config.toml
intermediate_size = 1536
vocab_size = 16384
hidden_act = "swiglu"
norm = "rmsnorm"
init = "normal"
init_std_qkv = 0.0226
optimizer = "muon_variant"
beta1 = 0.9
warmup_steps = 200
schedule = "wsd"
decay_fraction = 0.431
batch_tokens = [32768, 65536, 131072]
max_seq_len = 2048
train_tokens = 879800000
max_steps = 13875
MLP neurons of a small language model. Each row is named by its layer, matrix (gate and up: input weights) and neuron, and shows model dimensions 400-495. Each number is 128 + 24 x the weight over its row's rms, rounded and kept within 0 to 255. A neuron's up and down rows have the sign that makes its largest values positive.
A block is one neuron, or neurons of one layer that tend to fire together. After each block is what it responds to, as a language model described it from the Wikipedia text at the highest values.

L6.gate108 [173 119 138 133 117 150 132 172 199 139 153 129  82 120 140 142 110 101  91  89 124  81  93 170 117 148 123 158 136 123 172 133 141 134 115 188 122 153  79 147 128 121 138 123 111 106 105 105  71 114 114 148 131 142 131 135 114 126 134 126 119 100 101 110 132 150 124 112 107 168 136 142 120 133 155 127 145 144  85 129 133 167 106 121  74 157 136 137 138 130 128 122  89 130 130  85]
L6.up108 [ 91 157  90 130 112 196 136 120 131 108 159 162 139 111 165 147 128 147 151  58 139  83 150 148  95 131 158 158 138 151 176 138 160 130  88 144 132 140 117 152 139 104  75  74 124 169  75 161 167 153 151 120 140  96 127 138 102 102 128 119 104 124 154 120 120 143 100 129 115 162 112  78 138 145 107 160 115 153 125 186 148 117 158 132 119 166 121 108 117  88 113 105 155 150 173 124]
L6.gate183 [172 144 108 146 105 107 147 119 149 166  61  82 117 150 173 126 124 108 134 117 145 132  99 148 101 177 144 149 106 111 133  92  90 117 131 126 141 124 124 135 141 129 136 123 126 119  89 101 131 100 107 136 150 158 110  94 127  80 146 160  94  52 138 114 146 113 137 101 127 170 115 121 141  79 101  64 148 125 153 150  94 123 121 134 156  84 157 158 106  96 136 152  90 141 113 130]
L6.up183 [178 131 154 125 142 175 141 103 108 130 120 152  87 143 104 124 151 147 153 116 159  90 132 144 138 108 132 119 171 124 111 105  84 114 111  90 126 106 162 171 120 145 134 121 132 157 100 125 152 142 127 152 118 122 127 146 115 167 128 132 126  96 131 156 151 143 142 123 130 106 129 124 167 113 146 119 128 139 129  98 138 188  82 110 172 115 141 143 121 129 140 137 131 148 141 119]
L6.gate649 [141 129 131 138 114 165 136 116 106 107  88 183  97 144 152 130 102 118 112 132 124 109  96 143 176 153 158 113 122  81 127 120 138 136 161 130 122 130 116 122 140 144 141 111 143 152  88 139  97 162 135  95 128 157 127 104 141  95 101 139 114 149 108 148  99 154 112 146 119 131 139 121 148 119  95 125 115  93 109 141 130 122 144 127 127 118 106 139 147 169  95 142 127 101  82  93]
L6.up649 [103 156 133 114 117 152 111 130 139 135 151 130 181 144 131 151  99 172 156 128 154 145 116 113 121 139 165 113 136 114 140 112 124 113 126 116 136 141 120 110 136 132 114 149  91 185  94 178 139 150 142 113 154 160 136  58 167  97 112 109 135  87 157 112 124 112 102 127 152 106 193 153 124 161  97 154 169 113 148 129 160 131  84  53 124 183 148 157 118 120  99 130 102  88 108 115]
L6.gate738 [127 143 136 153 137 155 149 125 146  88 182  84 126 132 142 124 142 105 136 147 121 127 127 155 118  84  96 118 151 130 163 114 150 128 132 147 163 120 122 112 114 123 123 110 126 111 161 140 117  88 136  96 125 130 127 140 129 106 122 136 173 116 134 167 129 111 112 128 163 114 106 102 114 128  68 134 152 167  91 114  95  88 180 102 137 148 108 150 115 100 171 135  97 133 112  86]
L6.up738 [ 81 115 161 117 158 127  83  88  86 128 115  93 111 141 117 133 105  97 146 105 156 135 106 142 157 123 133  56  69 129 139  90 108 104 118 172 126 116 131  76 137 112 125 133 117  78 128 176 167 143 113 147 143 120 118 129 115 112 140 105  75 138 127 110 177  91 139 116 125 124 139 122 108 144 100 125 156  89 106 118 132 113 158 153 122  73 143 118 134 116  90 179 136  74 117  94]
L6.gate739 [104 131 159 133 153 166 128 113 121 135 132 115 130 136 102 174 134 147 124 106 126 100 137 109 152 125 101 134 180 121 173 113 100  98 146 154 148 171 144 113 129 111 157 128 162  97 139 114 145 142 159 163 138 151  77 164 173 141 149  91 113 121 116 116 128 105 117 132 116 136  90 144 114 109 141 140 118 170 142 119 153 142 123 140  78  96  88 127 127 143 128  88 117  92 140 143]
L6.up739 [146 134 122 108 137 118 138 163 130 144 137 134 158 123 105  82 157 138 153 114 126  77 112 128 116 100 114  89 204 112 106 144 162 133 178 120 111 150 108 138 124  77  90 128  91 142 132 159 120 121 165 133 130 163 104 117 131 133 128 108 159 145 131 106 136 169  89 145 119  80  92 114 115 149 111 134 128 114 118 157  79 121 109 149 111 126 149 141 135 129 132 159 124 109 145 180]
L6.gate850 [151 125 132 102 132 133 141  92 122 125 124 125 161 172 121 125 152 106 110 137 121 125 146 138 160 168  77  79 115 104 119 119 142 100 123 134 163 132 125 145  97 151 138 166  87 176 131  98 120 111 130 120 150 121 112 133 128 158 202 105 135 122 104  86 141 127 100 150 139 109 101 167 162 165 138 113 134 121  91 123 151  93 111 123 121 143 112 163 143 119 122 167 153 115  84 174]
L6.up850 [119 154 169  92 159 178 156 104 149 119 125  98 176 124  89  97 118  98 140 118  95 149  80 156 173  69 147 116 146 125 138 128 136 121 127 126  97 123  99 176 134 123 124 150 109 102 154 134  93 131 163 154 104 123 108 137 117 123 169 133 158 136 123 141 134 121 121 138 127 145 142 150 112 127 160  78 125 153 125 198 128  90  88 116 148  89 145 109 161 145 128 113 164 136 132 157]
L6.gate1052 [119 168 108 128 161 169  96 178 144 109 168  95 136 132  96 118 103  83 127 126 104 135 158 133 148 124 118  89 157 154 131 124 109 125 134 135 202 113 121 164 105 145 176 138 113 139 115 126  96 138 150 104 141 129 161  76 172 125 121 152 105 158 123 140 161 158 112 130 101 151 131 128 133  98 145 159 168 165 124 124 117  93 145 103 146  86 116 109 117 140 116 115 156 140 146 134]
L6.up1052 [113 108 112 146 101 138 117  94  98 162 100 173  97 111 123 164 109 133 121 126 126 114  85 129 117 161 118 165 160  79 111 132 148  80 125 131  92 123 137 133 132 114 114 136 148 150 151 179 121 120 104 188 168 159 145 110 108 113 122 109 122 184 152 144 148 135 146 161 144 108 110 153 123  93 143 124 131 112 131 154 161  91 115 104 138  74 131 140 133 112 109 115 138  75 133 172]
L6.gate1202 [133  80 127 158 102 162 129 165  96 163 132 126 137 157 150 140 104 106 150 155  92 124 122 114 150 128 164 120 151 105 134  99 107  96 124 104  85 150 110 131 129 114 142 149 113  82 113 123 137 120 114 108 162  89 135 126 127 135 116 101 122 166  76 121 123 128 117 113 104 114 159 120 154  98 119 192 144 126 122 143 117 124 121 128 139 113 172 115  89 120 128 147 133 137 141 118]
L6.up1202 [128 120 125 131 123 154 132  95 114 167 157 141 115 163 145 138 116 170 100 142 121 105 114 143 100 123 115 131 121 140  80 138 111 117 115 113  90 158 118 106 101 112 138 106  87 138 151 107  98 147 132 132 167 163 115 118 155 114 107 157 135 121 112 129 182 119 110 140 112  93 121  99  93 134 144 110 152 114 117 147 106 142 144 134 129  95 161 114 117 113 157 137 142 127 153 150]
Noun-phrase head completion. Completes the head noun of an object phrase in narrative biography or sports prose, firing on its final piece or on an article after a verb or preposition: acclaim, comeback, sequels, in an attempt.

L10.gate358 [138 141 117 138 153 116 110 127  92  95 156 128 138 114 118 149 103 120 137 125 140  82 120 159 117 110 122 141 175 116 117 117 146 123 126 163 156 132 146  99 103  98 106 122 115  59 128 129 143 149 137 112 107  85 108 165 149 161 122 125 157 153 126 104 118 156 172 125  92  86 132 148 124 133 128 157 205 128 125 110 165 138 128 105  82 120 128 118 161  63 127  93 126 157 128 146]
L10.up358 [125  81 148 157 170 134 127  80 142  76 136 108 131 101 105 140 112 126 141 152  90 120  99 124 151 118 106 144 113 150 149 156 107 124 126 128 144 144 148 130 148 140 139 141 162 133 116 129 162 166 147 153 101 140 119 173 116 131  71 164 139 172 109 144 113 105 111  93 157 122 147 171 114 123 136 155 116 110 119 142 136  97 133 135  98 118 112 134 103 151  81 138 109  94 122 144]
L10.gate450 [138 132  88 147 123 159 134  66 120 125 125  99 126 136  57 154 116 143 117 158 142 170 157 124 145 113 129 121 102 147 119 151 162 112 120 136  67  88 119 132 132 178 128 160 101 177 119 140 128 148 164 118 163 123 135 127 143 148 144 145 143  89  84 170 134  87 106 179  63  89 150 128 105  85 140 123 130 111 144 134 133 117 151 134 151 128 115 140 148 153 128 102 146 164 189 161]
L10.up450 [131 111 103 132 122  97 133  85 156 120 105 162 132 112 102 134 176 109 136 116 115 114 130  93 107 101 148 138 139 164 122  79 135 115 124  90 116 118 151 110  87 130 123 123 176 123 121  72 147  95 157 130 127 143 126 147 107 117 107 111 130 100 174 110 131 143 153 175 151 170 126  54 183 129 104 103 120 130 108 118 105 159 136 123 140 105 130 126 111 122 177 108 143 140 149 111]
L10.gate624 [137 126  89 134 154 107 135 163 129 138  91 138  86 103  96 171 142  67 123  99 111 108 129 125 140 117 126 123 174 152 156 149 121 115 139 104 144 161 168 126 152 135 105 138 144 102 138 130 119 136 122 139 142 139 119 130 110 167 117 138 118  65 103 137  89 131 127 135 157 114 129 123 155 146 120 136 108 134 132 148 120 117 104 101 124 124  98  94  96 126 145 113 152 115 114 125]
L10.up624 [153 121 167 102 129 136  87 125 143 136 110 154 111 153 158 164 116 145 130 130  92 127 143 147 151 148 169 114 122 111 150 146 140 154  98 168 110 144 151 154 120 144 140  99  84 155 116  93 116 122 160 101 157  86 145 131 141 157 126 126 118 159 153 130 122 131 166 111 111 135 134 161 136 149 108 148 161 137 107 133  97 119 171 141 120 146  99  80 114 102 136 135 130 128 112 106]
L10.gate709 [ 92 132 122 174 163 143 140 117  75 138 120 127 148 101 143 162 151 141 144 114 164 128 102 126 133 131 109  97 131 102 177 129 183 116 147 142 157 128 156  99 107 133 202 134  91 127 169 155 139 131 142  94 132 128 102 142 107 124 102  93 144 118 112 111  80 112 133 150 148 126 145 138 129 150 121 150 194 126 159 119 164 138 128 130 114 124 104  81 124  95 123 167 146 126 113  94]
L10.up709 [140 116 140 153 133 138 163  94 107 126 145 133  99 122 142 133 133 113 103  64  99 140 104 107 143  74 130 124 166  95 107 152 129 154 130 136 124 152 125 134  79 141 145 149 146 150 158 118 113 100 149 149  90 119  95 140 139 101 150  80 143 116 130  95 128 153 123 169 121 110 137 127 141 149 113 111 126 165 116 125 170 161 141  87 122 120 124 119 137 121 126 145 128 126 111 123]
L10.gate1133 [147 141 155 128 168 126 144 114 104 155 112 132 153 117 127 159 131 123 104 104 126 119 169 108 134 139 118 113 154 127 147 116 154 105 157  64 160 129 149 146 111 154 119 119 147 171 182 156 120  91 134 137 130 178 124 139 111  74 134 116 135  66 162 116 130 140  84  88  90 163 129  94 110 137 118 162 127 112 133 153 154 143 141 120  99 131 165 146 119 114 121 151  90 122 117  97]
L10.up1133 [114 147  97 184 126 115 100 129 145 114 117 113 141 109 149 147 130 126 130 141 151 116 110 136 171 150 135 161 102 114 154 101 132 164 131 123 136 158 109 147 177 132 126 174 131 140 111 146 128 135 113 165 119 193 123 150 116  97 131 148 137 129 146 156  98 144 137 127 108 154 110 125 128 109 112  89 138 139 137 108 121 115 117 100  89 128 131 118 145 115 104 137 111 115 101 103]
L10.gate1464 [ 64 166 129 151 127 119 100 163 141 123 132  57 134 124 109  86 142 124 114 115 108 120 135 168 121 136 110 128 137 115 134  91 134 124 157 105  87 143 130 113 109 119 110 132 129 119 136 125 124 150 175 122 173 180 125  93 154 100  93 142 141 102 113 110 193  72 133 108  99 113 147 154 148 146 127 120 136 124 114 110 136 120 105 162 144 106  99 107 147 126  96 141 142  89 139 115]
L10.up1464 [124 127 158 131 102 150 103 149 139 146 138 188 125 116 101 143 151 165 124  78  67 122 136 120 148 118 145 121 115 108 103 157 175 114 129 151 101  92 158 153 132 162 158 168 100 165 146 113 121 117  95 132 135 153 150 147 131 108  75 104 105 124 111  91  88 126 127 123 125 147 135 162 104  92 132  94 151  94 105 105 146 108 170 122 145 142 127  88 132 132 115 107 119 142 131  84]
L10.gate1494 [150 158 124 109 122 150  87 174 141 115 131 147 104 144 133  97 143 150 155 147 112 163  97 106 111 162 162 157 155 161 102 106 116 101 157 124 147 173 134 106 130 115 111 109 103 138 121 128 119 109 111 142 128  90 126 156 108 134 142 112 112 155 103 104 122  97 143  84 140 131 144 133 155 119 138 162 128 137 149  85 167 169 174  95 136 144 130  87 150 182 169 146 130 167 136 122]
L10.up1494 [126 131 105 104 115 179 154 123 167 127  92 105 124 151  81 120 121 147 137 144 110 120 132 111 126 123  85 148 138 127 125 165 142 153 108 175 115 130 131 138  94 180 162 123 168 149 101 130 119 120 124 168 128 132 130 149  90 132 123  93 103 148 125 157 142 136 114 145 141  97 112 143 154  84 118 120 144 129  90 134 136 149 154 160  94 114 119 128 118 100 134  97 138 158 117 135]
L10.gate1535 [105 148 163 136 109 112 152 151 128 110 111 105 155 131 123 132 183 173 114 141 106 161 124 158 111 164 136 118 115  65 128 176 139  92 141 110 139  87 133 158 102 138 129 152 104  79  79 114  97 154 136 140 105 106 105 189  76  86 114 131 116 112 119 150 123  94 142  57 153 138 134 151 157 127  94 107 100 101 147 164 137 159 168 159 152 142 140  86 100 106  85  80 116 129 133 115]
L10.up1535 [108 159 156  87 189 128 115 130 124 111 130 127 198  87 120 133 157 180 117 121 143 123 143 166 125 124 117 124 155 134 172 198 135  90 114 111  89 124 171 134  89  91 166 125 104 139 150 158 114 116 107 122  83 133  90 131 168 109 113 124 132 163  82 183 112 143 101 155 128 134 160 134 164 155 115 117 123 113 123 132 121 131 127 140 128  92 134 161 119 136 117 103 120 110 142 106]
Split-off initial "s". Single-letter word-start pieces, mostly s/S as in s|iblings, S|omewhere, s|uspense, plus "known"/"later" before "as" or renamed.

L10.gate25 [142 132 178 107 171  64 136 110 107 157 115 152 153 120  83 146 108  88 131 127 109 108 111 118 119 121 116  92 181 133  99 118 126 120 121  85 131 158 124 162 143  84 138 132 116 139 136 121  88 151 137 153 143 115  92 152 127  58 140 131 132 108 104 145 129 114 116 129  89 116 139 149 113 142 147 114 158  85 172  95 161  97 156 139 145 131 113 119 148 123 131 115 122 159 128 144]
L10.up25 [142 145 116 157  99  67 146 115 106 179 133 142 143 157  91 141 131 113 155  83 171 134 123 174 148 172 123 126 133 109  77 125 116 100 104  99 142 120 126 178 111 106 124 124 122 136 113 125 104 162  97 127 148  94 147 148 116 156 135 110 144 120 128 103 139 127  73  80 135 132 143 134 153  89 139 130 119 125 140 120 151 101 153 116 108  65 119  99 110 185 152 132  99 130 100 146]
L10.gate110 [ 96 119 126 131 137 137 120 120 135 112 158  95 109 151  91 155 154 150 139 113  90 130 139 141 137 130 173 159 162 167 134 136 126 121 163 130 117 136 128 140 118 115  87 165 105 107 132 114 114  90 100 122 147 166 161 165 110 138 163 160 142 117 129 124  80 144 106 137 146 165 131 136 114 170 101  89 132 139 115 153 109 129 117 142 106 119 185 133  96 110  96  75 147 154 165 104]
L10.up110 [146 121 132  93  82 111  62 120 166 170  91 153 145 136 105 149 114 122 128 147 133 106  60 149  89 113 116 147 148 146 128 109 129 117 116 138 131  99 150  76 147 142 140 183 107  62 126 130 159  96 149 110 145 118 145 124 121 128 135 168 120 154 129  90 103 137 185 143 106 136 136 134 137 125 151 118 136 119 142 153 169 127 167 122 126 135 143 105 124 141 139  91 136 127 122 130]
L10.gate114 [100 119 152 136 113 155  78 127  87 129 138 154 158 116  91 140 137 190 129 141 145 105 133 145 148 108  93 108 136  95 142  98 129 135 144 112 141  92 112 119 125 119  78 125 180  91 138 110 117  97  72 143 150 166 127  86  99 157 152 117 109  96 176 133 132 100 121 115 127  78 119 148 123 137  88 141 113 110 118  97 144 162 173 164 128 129 145 154 146 137 108 155 133  98 119 102]
L10.up114 [142 118  79  86  97 112 124 103 134 135 138 116 156 122 112  95 142 117 172 145 120 127 134 153 147 136 104 112  88 165 145 112 113 129 135 142 145 179 153 156 125  95 105 176 154 120 133  90 122 138 192 121 148 124 103  93 140 114  95 124 178 181 106 126 123 134 135 134  98 185 147 153 114 140  91 117 144 150 127 102 155 151  85 163 145 160  89  93 124  88 113 124 114 110 143 161]
L10.gate423 [118 181 125 109 123  78 109 152 145 142  70 151  99  85 183 116 142 122 162 114 159 143  74 127 148 139 143 133 125 161 126 105 117 115 128 158 127  96  82 107 153 114 110 119 123 123 134 117 124  95 169 124 138 154 133 120 109 141 111 116 136 138 130 104 106 156 120  95 122  84 108 116 121 144 150 157 103  97 123 120  99 136 121 172 150  94 148 148  97 132 140 110 135 141 110 140]
L10.up423 [120 126 125 117 144 130 121 141 147 169 123 143 105 165  81 168 168 134 103 150 135 143 116 137 145 182  90 104 120 139 128  98 153 131 136 155 134 125 142 120 143 104  96 147 130 101 127 110 145 140  76 137 128 133 144 128 199 168 145 121 123 139 112 122 108  76 103 148 104 135 137 103  82  96 121 157 146 133  74 148 165 115 120 126 125 162 137 154 136 181 128 102  74 127 110 149]
L10.gate722 [169 106 173 138 130 122 137 120 124 102 142 177 119 135 113 109 148 137 155 181 130 187 146  88 138 129  88  77 166 145 152 134  73 100 113 117 122 119 115 139 159 138 139 169 103  82 128 158 138 120 148 124 121  93 100 134 123  67 150 132 113 155 138 153 102  92  76 140 130 137 150 125 118 148 151 106 145 161 128 150 156 161 140 135 131  93 149 114 102  74 104 102 123 114 157 113]
L10.up722 [135 166 148 109 147 136  80 122 132  93 100 150  90 179 134 115 145 146 111 107  93 147 167 131 140 118 115  97  98 119 116 157 110 120 145 151 111  96 150 172 139 121 109 111  95 122 152  66  90 151 191 133 138 126 129 160 141 122 108 129 101 128 112 117 129 139 140  91 164 150 116  90 100 135 147  88 131 128 106 147  85 133 153  96  81 111 144 106 104 114 116 150 126 140 139 137]
L10.gate998 [ 89 156 117  92 155 116  80 136 114 155 104 125 133 131  76 123 147 110 107 101 122 119 125 108 148 104 112 133 144 195 137 143 115  96 142 151 103 150 128 117 121 164 114 161 110 135 111 138 148 147 102 188 122 123 144 113 124  95 119 131  93 122 150 113 146 139 165 138 119 146 124 148 146 109  78 169 163 129 125 120 155 168 138 147 107 132 129 148  98 140 128 111 193 119 130 152]
L10.up998 [114  84 101  78 137 123 129 120 138 134 134 101  99 116 148 129 151 138 102 154 172 125 107 116 130 134  86 156 108 151 112 163 151 116 153 162 141 117 170 124 110 169 158  93  95 158  92 148 131 142 144 149 112 152 138 123 164 125 156 154 129 110 135 107 134 182 136 124 128 166 163 193 119 105 178 133 139 137 107 131 123 127 124 167 110 112 136 109 124 120 139  99  96 158 106 145]
L10.gate1246 [123  96 116 119 122 129 156 137 129 164 114 113  98 137 121 162 136 120 112 150  99 119 137 129 137 103 107 152 140 158 143  92 149 120 106 127 130 117 107 140 153  98 126  74 131  68 180 136  71 150 147  96 130  92 152 129 103 114 126 138 114 105 114 143 123 145 152 103 128 125 148 127 111  94 113 117 104 109 118 112 120 120 113 130 129 140 201 152 108 147 153 109 105 132 111 118]
L10.up1246 [ 94  97  86 166  98 125 131 145 145 147 145 137 112 102 155 120 131 140 127 117 151 138 123 110 151 123  96 127 136 144 105 142 116 143 122 163  92 133 112 108 142 148 119 112 142 144 150  74 133 142 141 108 129 170 135  94  74 116 108 106 102 131 126 152 174 108 126  89 138  91 134 120 151 125 108 120 135 112 123 138  85 135 119 117  74 135 175 129 108 102 100 148 157 158 107 113]
L10.gate1469 [148 114 138 134 107 151 107 172 114 127 113 148 161 125 123 123 110 134 151 119 160 146 109 143 104 124 116 151 151 122 103  42 125 115 149 125 137 117 151 124 131  99 155 139  82 131  30 148  98 150  76 137 110 171 162  90 128  96 166 124  96 115 141 161 126  78 119 112 137 126 116 137 120  95 109 106 153 129  99 146 127 107 124 182  95 132 115 118 156 152 149 131 107 119 195  98]
L10.up1469 [122 130 117 127 150 100  89 165  94 132  36 126 132 139 138  87 141 144 155 152 148 136 117 129 115 190 142 109 142 149 137 103 145  79 148 155 109 129 160  82 115 110 137 102 127 132 131 135 125 156 127 173 114 148 118 124 138 106 144 100 130 119 202 149 114 119 155 126 105 103 124 157 162  99 115 138 157 119 146 133 152 143 134 154 115 147 114 103 138 109 133  80 127 105 133  98]
Noun-phrase opening determiners. Determiners opening a noun phrase, mostly a or an, sometimes his, its, or the New of place names, after verbs, prepositions, or commas.